Part of a small language model's weights: 12 layers, untied embeddings.
MLP neurons of a small language model. Each row is named by its layer, matrix (gate and up: input weights) and neuron, and shows model dimensions 128-223. Each number is 500 + 40 x the weight over its row's rms, rounded and kept within 0 to 999. Numbers have three digits each. A neuron's up and down rows have the sign that makes its largest values positive.
A block is one neuron, or neurons of one layer that tend to fire together. After each block is what it responds to, as a language model described it from the Wikipedia text at the highest values.

L5.gate24:447465579549510503539466584493462502534513434517497614495550491485474423537453498550423461473572512522539522506555484511507433480491513517508463466543483558484441510499523517555493428465511512462501563483475527547506460450533476430466535518521515530487510503519510457531455535454437494517
L5.up24:499503494572498507461562503500501517503501452425455510512503465462548481504542481436453513549534533516534530488566483539503488462443470470480543472534540511521459524456485433417546507423484500505513411445535502575457483469507528510516593499487506455477432537510459432541548491464525453523
L5.gate85:533555506516559493567446544509504533480514526464518490533514508489496570512547533533536560470490497467471505546500598469400526492485525498458533521450511476492488529609483515551528506531465539521529435422542540520483513521474516520503520494518499512558553608467463516515432618547457495545
L5.up85:475554482497513513498471559522549562465473516483493542498422543537600509479631518520526533387487455469525467465529496540509467576449538516434455459517550485508541533471496508504544558530503473544501516470527477525510492552559520518566492459457533466532470519469432467511489499519433536578
L5.gate266:484479449462499449432450500431500507458457474553528509463539548517457490475520498527501446490493500555497481480400551522466483448490497475467502537473488512623507494488473537492450532495565416407518534418537462557513467487464421541482503501494489527525471462506508544469493527498531495540
L5.up266:523471482515534525483418483553517490462476453521482463489463515475532505414434508496436495466502494521462536524447560512480417461441450456453481503533446523502494510454474522523520445501424503562502502581490468506475500483503450504540571528526534512520479539508462573508501561493517537510
L5.gate300:488416541463518531539506431538511530462487429518433465522483521523520532526458437480466512517537509471515425524507510559513472507599530518400539546578490561491552491567500501520442464504452451469465432469540469521516533509466435507469494510498466442516518506506481513437495436510520571553
L5.up300:567530499464484519498521488484556576490500440430496468479483594555461484509538464534422559525456434525412524540528534629529589494565459497516526481534520426557452588535433474481481492530572515545434465465468535529456548473529509548508538541437484542506464475524474505452497564482478540487
L5.gate474:494513540464468419528423577489525485430425542498470472537565534459505503513487506472488471481484481484496551545479575530450481464532469507470455493464459486469563507581443488437489504507442543490504456514539512494490526414475497544527491509515551505600450507537499453444503517492558514539
L5.up474:544463473546553545489546510486456562442576471519496524493448489595546540509502478517484492543475464496454491530475526494479467510542537483487473535473489505492511627484534593492445513514546477572499480531516478569486541547476494556511552589513555416495508444519495459425494539558550491568
L5.gate509:527461521463489436493411565568439513530487499508538480500554516510553494526470480535461480519451503529421450464509494503479533478500544520486544558504482538508497484456431515515557521432540518581479572528500490523516426511471449555490577472492464576511498469469480497432485505580406509466
L5.up509:517519494466493405534539507560488570520521521494515541444457549499504471456514439488487473538523481472472537551484486459514537509413575476605460483438527465571427540559505486531542538554472480506521510505520537528481518499480497451505485600532506476499460473507555473537489521492444427544
L5.gate522:461524540458556437400484529482541491516489443543506452494485548545401479499445531524530493532461483465438513564496473514477515516492495495515570488537533501548507591475505499474509520460469489449522467481501495449516488476451467478476503540540531506461446432465448565470550472540497484506
L5.up522:477472526473525494580478470523489487489537554415522460421500481531528485590473617473482454476487553479425519568544589522468498492483559491461514481524479532525528514551411452507485522462578467507499505432508459505461489414492490616485472489494531468433472445461455563457460499465508457478
L5.gate530:512493567548572496487456425456535544498406543453529465433415508440477475445455496574493468521489478490487492486529485522524525550508501520523516459500545462443495474492424533475544519502463551505562534479494490487443509561481537497533476473472532518480529564495501460488464545555527505528
L5.up530:450509453416507520555401551502551454486444539460480454464506458527441477511495492541526497502505480536503468476562577471536501473454476498496486499448517476539438497464468432533457530512519530535489433458563501536533516455460537553498469589477507497509451491492425504496454486493469540458
Responds to: Early fragment in split names

L5.gate87:535503474530497532422470471525508473470476437504515473416496529481531498428462570489543515460540499524488544520459497523473487481444436468463502433536413507464500469472512439442489505472373476490472487502536439461493545511519478471495628483457542468531499417498496573477594481520458504549
L5.up87:456596502589468485484542522506490422480446497545450521527514471545561529639509479453400521473438512594494521487432481467461578522501516509439502474478519536451553468447453460452547497536515539546518494521495512477514424508447519468518488558489432577549502474486513514433437579534509485507
L5.gate139:453496519462539515426545513410513406530468494513488535439531490586502547432457458471570509437580458504465469509469418485485577476445449532458572529576462472531489462522558537509503518539522467434493482480460514475504485549442455509530451493499472429482501547500433531526541528550475508505
L5.up139:437431480480520485451516529461597536536577456513508469489515541575485408510474464518508483498453477473550453574447423473405554520531483461478482523494447494453540520473446568516452458422544521485467435472491493503523508479496512536536468448483481548558451475514514499509535626473477502511
L5.gate359:493523496388508509512505550434552479470454482532511541489617492556475459515502464517503452458503455535481512490510545497492483515510550478468495474489524522472485555427460506462516523503556525487558456512545484490509556516575505530457490413472556501433475479525502557509475484516581501516
L5.up359:538567487546540495536480556492448514468558517498458462454589545504493569512562475517451494494484537530473516462476492575457518512550530523497469416478435531454495523529507469396427514465529565485491497525494542516464533504512514511506419453498500523446478521558517577504441481523544574530
L5.gate403:513524518494495490590447482510529554565560481526495480521540503502515558449565514504513504476470500476528556511519495532512532544541500487470468496483450492455450494481510491544485479506459541534477532445479610490471484493562504549476577522490438518496580511477514447511511533497524456513
L5.up403:515451522472571467469455459492495513473505513474502456523453531439485469487570475514524559505487454507527540554493511572443485537494500546502504544446507563567510471474462456479496458481556566545434450529449551539476477497505577573383510467506543501559471529451541471512449527427480429449
L5.gate485:572456512540561529467543563591466459514501528476500525513485549507498494573524473493499376464510516499497422536505507538555561479398551460452576491521516472520468467557491524553494505511495539439474524517544466524487543551519554574471555477471519527515527493503499476428527525611567557446
L5.up485:600465499493511537512476498474490469530497535384494554482525528471521483444476484533533471475533503475586441507487473565463497514522484522534505430504490536496503466566551455481502492515489503545496406477474560490590556441499517568531501569501577448527459478547508546495551443432596509516
L5.gate587:472511589419531414405496459511534511430569520433503471517542465526452502508461470559480478499493461493465567544492472616402527515511465485476405474511530461453493483465469476485536452504423466563511507540518516462516554483511527516487526432492539529558476459516462468562495434537514448449
L5.up587:480484512418482508455533594463476539459471498490470503518499456510570563447519475510554497558424557522511550498498527526448492560463520434534517516436547545485447568521484479559454481518489481563558511553507472539512508458515539468514483528486464562484486477554462460515523515498584528538
L5.gate593:501510470454458511517529460466538467447535419531489460498448539510484483441454515534477425517497466483484499479549523504510513488489497521496541534529499501470631476469437543492491472486497518471539495559581460569435435495493438495496584549447538496505560562558514506470454507480503472536
L5.up593:544520486508493563524494497431457561530500515438493522511499503511499540490417509497495518527521523479552585512474516549613470513476507504481529498535596482551504485505449519556535456475466469488470495558509447477501499587436469492498576493488505476514585464573496480489422587541539544511
L5.gate663:504474488437495503495500523516496558420492404486528503520552455522482529504501468538519471511480501422511449505497509553468508516480463524485592508499522489527508611456400425489513512484544484513479538509592528521537498470518449506517544491446494538526483495482467521456486489508552538518
L5.up663:513565507499535523540529456490479535436493519532496490514469431519423492462579481443428471552439496520508417544542525513447451528450549493464474476446443536433555529520469435531568546468516477440487470446466594552485535480500540467485518544489594438546485450534579451473543550502538465542
Responds to: Family kinship nouns

L6.gate35:509516546462483460444489498520515517524536427526530492465505514482419522449539497467518429417530507492514453488542468479521484503415480532505500497497520508446481541433523538458549451484483560507459513568542494466519507490476445526570519479491533537482491512477521544574502531482501516614
L6.up35:471518520503525460459552504487540572488465505507522477528546488492442465571369476604507489471476531473466539515451514518445510476533443460470495598467462539451454519584474451494473469417528539449443528493439491508521514466497529479514517476515537509530490482525541481418526492531444479513
L6.gate640:452503561422538440521440555513537484490414449538560472476497548549494472516482478542453451415467449489429481526560601578551432483521490470505527471567494529568491534419512523479509463468512515505515520510469447515575542482522406544491520543475555509567471472553506493589548536455459458491
L6.up640:508542501469447526481472529520582536546475537492486562477452499484451524439463534555455532536489516525478429442429526526577504501503503444520489482540471497572442427457466469529472440515507567449491453530615512508528503591502471453518552443500550542544483566465496571469528557494531520499
Responds to: Second piece after capital

L3.gate28:462458516432494525476479480501491501476417501481481473519549487497510532558477463467545481460513518498422441544548539566489451493469488489494507496519519472532476539541510431502416542454454541494415462503534546539552494489527453532517517456500461498548524593508463510460476480510460498563
L3.up28:460515551403513476446523552484451493462450469529557505523471502456526477522493499508567447476470523462377467460490506566496499530567495530459501465495538487477505528509488463561446517442436529533431476566525491527507554548529530452510483436447466495447516553528453456474536552552502443542
L3.gate135:512557472492423511466533525471519448413492516516485510447510507490495453531491525496461527454507519531431501541564468433436521494517533449434456432469528469528477583489544470443476548454516477543508514467535508525479495517472501477527400460522466501499514480546496489527575520485506573525
L3.up135:515494474488455472537490550492458413489436513478515458433454531429468439532523488468507531496441411479493486536500510490526576494479556473484475441499429544476480572448465480476482520520542543504482564524528491502465523446510523541460490445417463454525470477588502478401554497535503595587
L3.gate171:485551483405483551499453423540459481504552487453481493527511466548461544538431580474501460399507508469483446459563505535415503511479521550494474469471480519436580419518515574507503481523448541503425480521509477478483519476457533558496478461444569489465428523479471510500461475501430448493
L3.up171:545453515486541513532478451521495544470442486450467525500517500526504496438484517459567547459487535410529486428506458554400536522544491468538543487480455477445491492535571511494479535486405514506540453559500531460514528514467522495487523488540506475465496469474493490479451473547468447517
L3.gate222:507416530472474426503546527544501538498541510520518518438575500495460419499502434495501445541470511446486540410458561506499506470520545487502521522526458474461525424463478465517475531530488546501481526477495487586403519503437509548549434468506435501527517490500530528536505496523468538578
L3.up222:440497546447479461538446501489521528594498444501539501558601529509415434544462511491559516467436519497487494495464476450492580503538522484554515475471527515428482471466438523472447543483479537511489451570558433468541527518487518507489406424476557490521487519519500532501483443524474477470
Responds to: Biographical birth/family words

L3.gate180:480467509481517501500566454528486464482574488436546560492431529514457489416526576517484456488548477523469499542550457501492511476500522447532467512451496542498499451454518491516502493582500542476489503535522537432484491491505517479503501508591402519512432525554566528487509519455560519486
L3.up180:485525514484518563500547548532492410596559495414496473492510549464461502530588565507461477458435525439517478507444543578481555534501521451468492514450539474480453468481490475493439464481568544497456542524473518516488481440537497530485475452518486614518518609488483517512465473491546494485
L3.gate323:562459527475495497502511460470488519544429481525511500541469516592546501543446579595531489469451455442533535492578488568511548561512541479498492495529424494544498620491537554480515510498540496528582527446444517512494459452538438477522534469499470480446462479495487500517525502502548511461
L3.up323:499510553512519496475478469456435533593493566519541515543438515645579517470475531571518539443482473434504590459533504553465476574452486479520524453497441500518450545521508486495484492551562453501477535483459520497533422559555507487461512417529489522481479426471499471482535546540538524415
L3.gate368:472454471512498424430538491439445471579487458510509548455420529490503510488477538472495462451425498417559503492458549492482545528537518440510499526580560498477448510586559518439425495474514487477526557588508505472462442492476503505514468509512515576537497488478541502520553510531540468480
L3.up368:545541470475571443553568524434530471534498548505494498451440460573573509484501533514478548430503478470456545500505504509479464592429516457501419513520460498542481567493540451443506498562533521518526545535459453470491507451445519525512439511582442521479469437505497445450455460531531436445
L3.gate549:476498571452506486383515502544556496560491462551457539575417497495488520512508506497545468491482401481536443530545454490498558510469505534435509518533501536498525538530485509474528524501465491482514517483471527453498463568533444534405585484550472552448500495497556453475459565519541511494
L3.up549:481542540493542503474545559563536506427520480523510481528523500524465481528550488520539540518465503531505526502464530549485465517523531565482425531516496503516566524507471480434477576520468496496446510558579486524508486540541530488519456529490516515505526515554538504509516567499497568408
Responds to: Time-span unit nouns

L6.gate338:571461567474531481513507447443548488420478479483459392506488486504483514477541403504490476451516431482441601480536574502528572541500494499463433516496474549536494522556494455483450471498484530496431485539498580530542486560469593529471484520555464478504490468513534499571472556537504436486
L6.up338:490567540525474533509478583547493446492498476487483513517494491531539513423451488510485506480543518517476533509491503526525524512512521529506501512462543493517479556547501456524561473424541473503489596591505535516493448517565534507527547537516490498518524513562557505502468515586486507454
L6.gate602:490485504482503562498511414452505503396491495475495463503458590499505487530460565618511470463526467497512490498500572538520463508497525544524522461442579539436516515537497478441460578461513483478443461511524524505522498500484536511448474488526530497520428426493479454568464475450388567469
L6.up602:541483523510483538507508496501501476447420503520493499413480478545492492461498514578498537453533472507470507447459520499561475560503519432516488517565461500578457532508451434517490453510505497493411478577538536485478536498478465517540509546469515518556512522545449587540576557526558460498
Responds to: Table and list row boundaries

L5.gate165:541492533538468534544537536486526493559558521494575503499482538511508468453556455482497508456513532420541507512560466475431515451513530585500489489481416449452540585560453535457462526512472494505499580506470503573522573498550508433542532518434580527460485543572523513584494530464485447505
L5.up165:545465466453478515505477505549535429474553563383497544481492534509536455479542472535566482500602503498434526486471400429489463479534498466474507424528486399551532473561532527520517507436554478506487507501489481504483508505525498487456501501579444508509513500539487452494504494494429467489
L5.gate198:487515511503496528447526512469449494498459465562482494443428457597531439515531447540539481550484490503557534434475438485486539513537550485538435541464488437462484523522495502527471498554464542491523464479600440446440438457569475584500475459501499512552488463561504427480495521530547508457
L5.up198:514567472399503526512517484489537508495504536472537432551511583520437502487478435475527538501551494466529455536504490489463484555520467466505559445542532457525527547593516525484497484485458470563465492475535567503533470469472517497492513485546576483516454484485515457530460428470514479509
L5.gate211:490555507537475484490531460460479491465496489461461497474443482505519552491593522525470495519507490497537457440577475541471506462465459543511452511531459511450460517488527483473456466475530433499497476501532586513535417434532529484473497477559499532449496460501472523596520560476489503564
L5.up211:542471526461558467523469521482527532530397517515521532491486501504496484580529523502547486450510498513459500467545485502459552513442545512493502522491398524468477494497491433535553536543476505460540478511500474497507491497525577529558490479494563500517515495567483525493535476522493494607
L5.gate255:412506505494458513544437492490533462504445518508478520522530449452445475486517458556616500470525501499463506480508471516488505541434512409488424467479455485528457517594519486492453541476541438491491541479478605502474536531473546512483461504582466544507492450511493511449543493460403569492
L5.up255:445526529508535490446487476495499459500558419454495563513488445550455424515506476461488506532452425468545516532501539409517473443517526498454537443524490490584490543436491493519480486549471500453567508553474476445449501412571529521529589392491483521420514527541516507582491508521472534485
L5.gate256:475569549519485430439467386476526566511544523467555537519534498574471489505476478490452519524467501485483478530492527523509558507526548494462511539408497550560514494537466503493499485477458486488556445453557504406444566526440489594479415486538478498538549521545438474495501558525430555539
L5.up256:531509523483496581512468507441475563488526481533515482504493478501504481559506487542501553448523561483469496418497571532528504517496575430410556488455529433470519570504461479452511517563548531496493476487565507484438515402476490602488534499458468489456412536541403503482494464530522488550
L5.gate286:510506576492514404465487525455539460526519429502504452538520548479494516543520551448527482549471532504466486413477511533364542531480540500522474523540436550528458529557541529488540484532462466476493516430564566547435547473432509501519477508507482486560436498544456468497481484518520530490
L5.up286:616577421474492549447561464518536449576505494532492535542448505533453471557517577539458528505545529498510443526500491548473505460548490558477468484518521505470519589436502446483499527504475550513537497461479494455446500492489481483439499485537485502483541513528505503410474504460517476511
L5.gate491:528509583484482485579490473474447520493488482494460456486494536532476503398530449489594475521521518543450592513488539449509476506427490454418534461523530506453519533516469523566461426489462474547554489422492478493452532402480457540476506455470542520508480511478465520494607541542532521558
L5.up491:536517513521543420438539443490505459497459496476565412516449529459431477537480578504521493485499488463504518481501505506482486497488572449495435508503481506527469550517547511476538541496523430476585526492534576470482485496471493513507514475535454507619501487497470480475495469509434552576
L5.gate507:444545543517423580550481485534548399496514453503563476484489561576490477522472456540480477526583458475437471476495442478502514558509558537436496504508426465520487468543490509556484546457456481559510540508561569508520495513482527538556543471512535471566472522536534523441498573496488554502
L5.up507:500467485380539497562494484451532530528504465491465484558464457498462526461500452503495554529497540444464488522507518489499563473458509466462482459531607524381462563540570489466498594522576516413447416523509485480524578516496501539521459471554503530611546570484485536469518480501536452556
Responds to: Time and quantity nouns

L3.gate234:589445561493512520463499445471498561515524496412547511527502541513558572499495494560528441488495452538472554514484507503517510457518474444474523548526514483431442460421450436521454535458516492544501580479499454465492477490518556485532527509518522515508465506552493518531545516497501491542
L3.up234:508519550569483507460553480533447440497511461511510516468538521541477549483484488528555512495449464497463516544514486517508521455549487489523456542415523499412483499450466499486427419508500484559463480542452492492536504467480551501576519495500518464508481550521496558542537495522562504468
L3.gate283:466546534458453517538512533526536460606510546501463496530479560443560439404491490507525472497519527499377519518464512500520530517496501482504521505513494536549493514456542562469479448510476547536496533484454450443559493527555526500491424557460507467480523508453557531546457511508494514446
L3.up283:528494559432469503543579524456498459463589504600540502504531554493512485507557467495544434576531532514490468572502473507498475406473512491489575515469478461497445600497567508497529501438468532519503503490475471557506533543457480492535430492464496439456413484482477478461492474472496509484
L3.gate310:504529414590477499497477498504519485587519530501510528450505508479506456481444447514412514497510452455520524493521516434601524473490528485505550545501565572541493566442429560524546533447485494527534498451496448500561472532497492428455507510578514544389535527550507553538465534499558507509
L3.up310:498485542541552480564456509509434453444548506551516459486448523498488476540483444491449538501460481540410436529570510448468476575558473499596452558465602553524454463466369534493438471521503494519565534466489505549552505495485502484428485515446479551477551493521536477556508523536503455454
L3.gate347:475545429409508551443525534520616494536581520465523537538514490487472505485514533445492499505465526493488549530476547530563496477477494447470600516502520512559526497479560552504512534481475523398478462455488480461542504478579465404491492539498504524503449561548473497528540482434545486507
L3.up347:545506526447473445414513463492544495505570495518547535504500478519490466449549481485524488516516528468428474508602416497421530500515438519409524508517476515517492524480489510508530471537501508497515467534515498399526489560495443479523599469524518412447551497493509475485491543603486535519
Responds to: Wiki table cell tokens

L5.gate50:485446427544512490518516482541570509420493479446484499487555472459505492595485515484526483527446457525517470477499537496481451525443544527447446516450501432531498467451506549444526467520493451411542572505480479494523496456559493575504507552541412499487485482465506466507541458468529514481
L5.up50:451474508542520409495472519502547526483546428565507529465492468459435502521532509491482500470459467551477536482463532452490550514436527459418565467509517462503442484464513447405528508487533500491553554533500534461480597487590512485494469554514564505536474548545457517484517464510488562460
L5.gate51:501477465466482537488505496483437417523469505478483449534582441461425509567462469532516474512510569541445399560459556482528481499465450511487485491474507625427447439512444407510459395484445549492534518449569551470557430533491490428499438472461498487517527489533510504485524487455542481514
L5.up51:526562442525543492463512500573502509465484531504509472522498492482521409454472473514508495512516478514530426507570524494498513541532521478561583453500530508531521482467485486577533485535422510467540580449468448505558516536540507531439449420535497536495444569507503518569528523465504556462
L5.gate70:475547517502491496539476538424467461509483477515494496500500562484411452586460543575466441455495529515466525532505503497461447480410557510412506471407529538517535483478511500453541519514530536416534582473498548521558487403503552417474552520535536564457475511546526514609483502601477450472
L5.up70:434485487526566545522498498511485411501506521513513430501535460384505506528479570480442463484544584501510493447520551490468462465475477502469519490481509564498514421535455441508550476494510550476549500496494558473528463472494498527456437451482517546431527416482449489567445537491553489471
L5.gate346:537449477461496536453531463572450461514456501524464473547494475529487530443559473469478527459457500470429464566460505409487502483556490531529526517484526505588510448504411458570487459485452477515513522493507513527539565461527509542513560586527511533471510411498582530533499549527485466539
L5.up346:413536434391551467551458519492505502504530473539461476519480383507481541512456557480497508469513509508518475507521553434492534420494503470537491536489540557470487523550505452491474443475518513502484502600533561570539490488509534519544442527456553527524548423458476385541498547476530467591
L5.gate410:517523539478481503500525473446462496496497535467495496522534532478388462599507546450466486486488453520531411489464505529529553492563531515475415501521507556506546416480474514523470496473530445485445513521501498453507562481508469482516483508442466571531447429574487481532525495476489471535
L5.up410:525533500443462580480516511510469491457426479451501473524533513437505470519465508463492394439551490531549495517424454535448503532546567475415421603466517485453576454527526558473496527507469468489544480486554504524527507478534471473453454562458569466516435430552449443489495474512463497511
L5.gate501:543427447470522558541564479416453507605492467441554437558552525439535481548462508495473457532569480473515514494522534505468489464517533469453474454443494567474531520468519473497473466595504507466437539585504474452548491456557432617491548430550538531519536498500470478561473514453524469481
L5.up501:584571430516477535518499491460522459536513467497574476519460451495435490517421587472491505513521552471493524425450513559512530430561558517457455507435522540523511484486562556505473515542515470504503527551455536479518508502468478529516406541519465523491520522482475385576505468494536487482
L5.gate541:428519496522495497587465596507496476567511532546584462518468490416530498402498603548543503509444592504472483503545570483441485468515447498429463448445495528529522550482525512497564532523417498559461524541498569554504511479563451434536485506452477516485521497470499419452494497493488510477
L5.up541:460492460464477525560468474500510450561552540423469551497490501508532563525513480432490513485516549475521518534546526482473487541420507478483485477522472499522458532522489476549474565519509573496506536422542544519475499511451553473424392531507490505475528571518486542511450499496432501468
L5.gate635:431514461503531556504493438482452482503529532514468539513469518436387508522468416493457512519509567543477460421476506492505531523581502439461545451480419513449532521501526495538446486487501499459509565507515503495504534517504438514424475525489600496489516573485510505485485452458432491442
L5.up635:445531493466526487506550571528478478456507540529482527487470560487540521552557486478488489521510480551432581497472532498441524520492520503450462574439428479540498447508482523566529617476536444532514534548499509595437430480468484468540502510517572567464472479554496528514520481406503467577
Responds to: Continuation after phrase openers

L6.gate232:497458516440549421509449543458520504493455506538460444481501590483507498503505544466478517405574460468549457481513494495517451457511510477525488461446524456439566519489616526537513499436477494470586494478484519446476499443565544495492471490499453474503487468533527458500447531552418514490
L6.up232:559566560446449450485604496467444519492458516473451473523498520466493533560466520498614457508522499574518512424492533437429489514423510445459525557437488527444459443496513457548458533539543491443494459507495517461481508477415533498504479537477515502567454589500470492458487500483454547521
L6.gate687:449524427532548479433477479408453460404458509583508466517453468557490469532478515474499448492543521489507527476434522545453478581504538517511478504494460566503452567503510482455513554491513496524527538488483435460429562493474566473576509502513472504504469562544529449490504462480558557530
L6.up687:528508543437544415398453511489561479462520452501467484493481463503469441559492489480499528469499467395552531476481509465421457560541571447507477460454537499563467501494487539500473497524524486544482494437427507488513558472491512511443552517543588456515496503520469478532503490520493524538
Responds to: Sports career and team words